Weights of a small GPT-style language model, trained from scratch on English Wikipedia: attention and MLP in parallel.
MLP neurons of a small language model. Each row is named by its layer, matrix (up: input weights) and neuron, and shows model dimensions 128-255. Each number is 200 + 20 x the weight over its row's rms, rounded and kept within 0 to 999.
After each neuron's rows, "fires on" lists the tokens most often at its 100 highest values on Wikipedia text that the model never trained on. A number after a token or word is its count.

L2.up1318,188,202,188,198,198,250,242,232,192,185,202,184,224,205,191,222,208,179,185,218,184,206,203,199,196,234,229,178,204,219,228,192,203,201,161,197,204,198,235,235,223,158,187,201,205,192,206,178,205,204,183,218,188,174,198,225,189,202,165,211,222,211,222,217,229,241,238,195,211,212,221,182,194,205,184,210,175,186,237,231,210,206,173,183,146,203,200,231,191,196,199,201,192,202,220,199,182,184,165,217,191,182,183,206,205,174,196,197,177,187,205,228,221,184,200,229,212,187,191,221,206,217,215,189,200,223,199,202
fires on: " as" 47, "-" 6, " including" 6, " of" 6, ":" 4

L2.up1298,228,238,189,195,184,208,204,209,178,184,185,232,218,211,198,221,191,176,182,180,194,159,189,220,240,211,216,219,208,186,222,161,209,206,194,200,202,196,206,173,181,197,192,210,189,223,203,222,197,200,201,224,170,163,180,219,181,152,194,176,176,196,194,189,234,208,164,223,200,190,213,192,191,230,242,207,180,195,218,211,198,242,200,190,197,208,172,183,205,186,176,188,207,216,209,198,184,206,238,211,212,200,196,199,227,200,189,213,212,193,223,217,194,177,203,176,220,212,173,227,179,188,186,210,201,167,183,200
fires on: " \"" 27, " by" 19, "^{[" 6, "st" 6, " |" 5, "k" 4

L2.up412,194,189,181,176,191,188,220,185,203,191,229,198,243,172,199,225,202,201,208,209,214,204,208,232,228,182,203,215,246,210,226,193,207,232,190,222,181,195,205,230,211,191,169,244,207,195,202,225,191,212,220,191,176,188,184,187,177,184,165,200,230,203,226,210,213,196,195,182,185,180,166,197,180,206,200,230,194,184,194,221,228,231,187,179,199,169,195,227,220,207,213,225,187,186,185,200,196,235,193,176,227,219,191,192,188,198,194,197,185,188,234,228,193,223,186,158,216,208,175,198,192,207,188,203,205,231,190,183
fires on: "e" 23, "o" 10, "i" 10, "rie" 5, "re" 5

L2.up2596,180,193,229,208,225,195,172,216,212,207,176,198,202,171,216,192,212,214,216,155,181,208,200,203,208,230,187,176,154,187,193,239,209,192,189,208,196,166,208,173,210,202,232,208,206,189,200,165,219,212,169,222,201,202,196,228,198,177,194,171,222,172,199,196,210,221,189,251,211,182,181,236,217,210,184,232,197,225,178,191,192,186,196,201,178,179,184,179,184,174,189,183,176,174,207,241,154,196,181,180,259,172,188,221,175,211,246,206,217,210,205,198,186,231,165,202,190,165,199,186,199,190,185,210,221,233,208,223
fires on: "," 32, " high" 12, "1" 5, " ste" 4, " little" 4

L2.up896,219,194,175,177,161,208,212,212,203,183,196,165,181,187,227,170,181,198,179,177,205,177,177,190,177,202,202,201,192,213,203,192,165,187,218,198,216,217,217,206,211,183,213,224,226,212,176,203,171,151,208,213,204,182,204,222,194,191,219,199,189,218,213,175,168,196,220,170,206,170,198,214,224,196,213,189,202,192,201,210,188,212,165,205,174,208,240,198,188,168,207,217,163,210,233,206,192,200,191,170,190,214,247,196,213,228,214,175,231,197,224,195,195,193,215,200,161,188,202,187,209,201,206,215,198,205,198,211
fires on: "z" 14, "ell" 12, "ander" 12, "ist" 7, "ah" 6, "es" 5

L2.up550,223,216,218,167,171,219,183,227,188,206,214,192,211,222,225,240,215,189,199,221,214,200,187,156,203,205,220,225,196,210,186,219,184,198,212,219,187,189,223,229,204,177,188,179,198,187,225,199,198,187,204,227,156,176,207,249,198,173,229,194,189,216,200,191,178,190,206,202,185,177,216,211,195,208,230,207,219,209,158,147,191,208,216,190,155,192,191,217,219,194,217,166,209,168,245,211,185,203,206,179,182,188,200,205,195,202,203,191,199,214,204,185,218,222,209,195,197,211,242,204,191,229,199,211,193,194,195,173
fires on: "ell" 14, " on" 12, "on" 7, "re" 6, "ir" 6, "z" 6

L2.up567,227,225,217,206,194,222,241,191,207,224,211,172,212,209,198,193,182,199,197,198,208,198,256,228,192,170,189,231,187,225,186,227,196,181,224,190,193,198,198,210,197,194,209,195,198,214,228,236,208,207,219,214,183,198,190,198,238,167,211,176,197,199,207,224,213,222,207,205,188,145,210,202,210,223,198,225,191,185,164,192,218,206,193,201,191,239,199,188,198,216,210,203,200,200,212,202,220,223,185,210,197,195,202,239,220,198,185,152,192,161,221,186,207,202,202,198,175,176,201,197,226,200,198,154,193,230,199,199
fires on: "'" 14, "." 12, "'s" 12, "ly" 6, " whose" 4, "ican" 4

L2.up2672,191,196,210,226,197,213,236,195,171,200,222,189,168,216,195,193,180,207,191,212,198,202,171,190,191,153,211,204,209,210,208,192,223,203,208,183,178,223,173,203,204,188,253,217,189,207,186,203,203,162,220,192,188,218,236,209,190,174,201,188,226,186,185,200,205,192,244,179,174,202,196,185,202,181,184,167,175,203,186,199,207,172,208,200,197,192,230,207,235,152,228,203,185,202,200,161,203,170,182,167,176,198,239,193,197,170,149,193,230,225,210,176,171,213,229,211,228,214,177,188,204,203,233,168,193,180,200,204
fires on: "il" 23, "om" 10, "ia" 10, "ir" 4, "ax" 4

L2.up1561,216,181,206,211,225,210,200,166,211,173,195,173,220,238,203,194,186,205,209,197,187,177,181,203,162,224,185,184,224,183,232,220,195,162,210,173,200,219,200,196,210,240,192,206,225,196,216,202,206,229,232,169,166,213,203,223,241,182,198,204,197,204,194,167,218,183,219,184,187,181,206,215,186,214,178,202,213,197,200,207,196,193,189,175,185,194,187,197,211,187,195,202,223,218,216,204,201,156,194,172,219,197,173,189,188,219,183,185,222,208,196,235,167,216,202,222,225,209,200,197,175,182,213,159,156,215,215,193
fires on: " t" 35, " time" 14, "ert" 4

L2.up486,199,196,236,193,211,216,219,232,181,169,184,191,244,238,206,196,232,216,175,206,236,227,186,178,201,179,216,199,191,203,222,215,205,186,191,230,203,210,217,215,228,201,171,184,187,191,217,206,186,216,217,212,210,183,219,192,193,195,212,177,201,215,186,221,193,153,201,216,203,185,207,187,170,184,175,227,177,159,187,202,210,218,211,195,178,162,183,220,201,184,194,197,173,182,208,209,227,195,183,208,216,217,175,186,210,177,142,227,164,219,185,186,197,208,218,207,252,182,234,186,203,202,214,213,192,168,210,221
fires on: "–" 27, "-" 17, ":" 8, " years" 5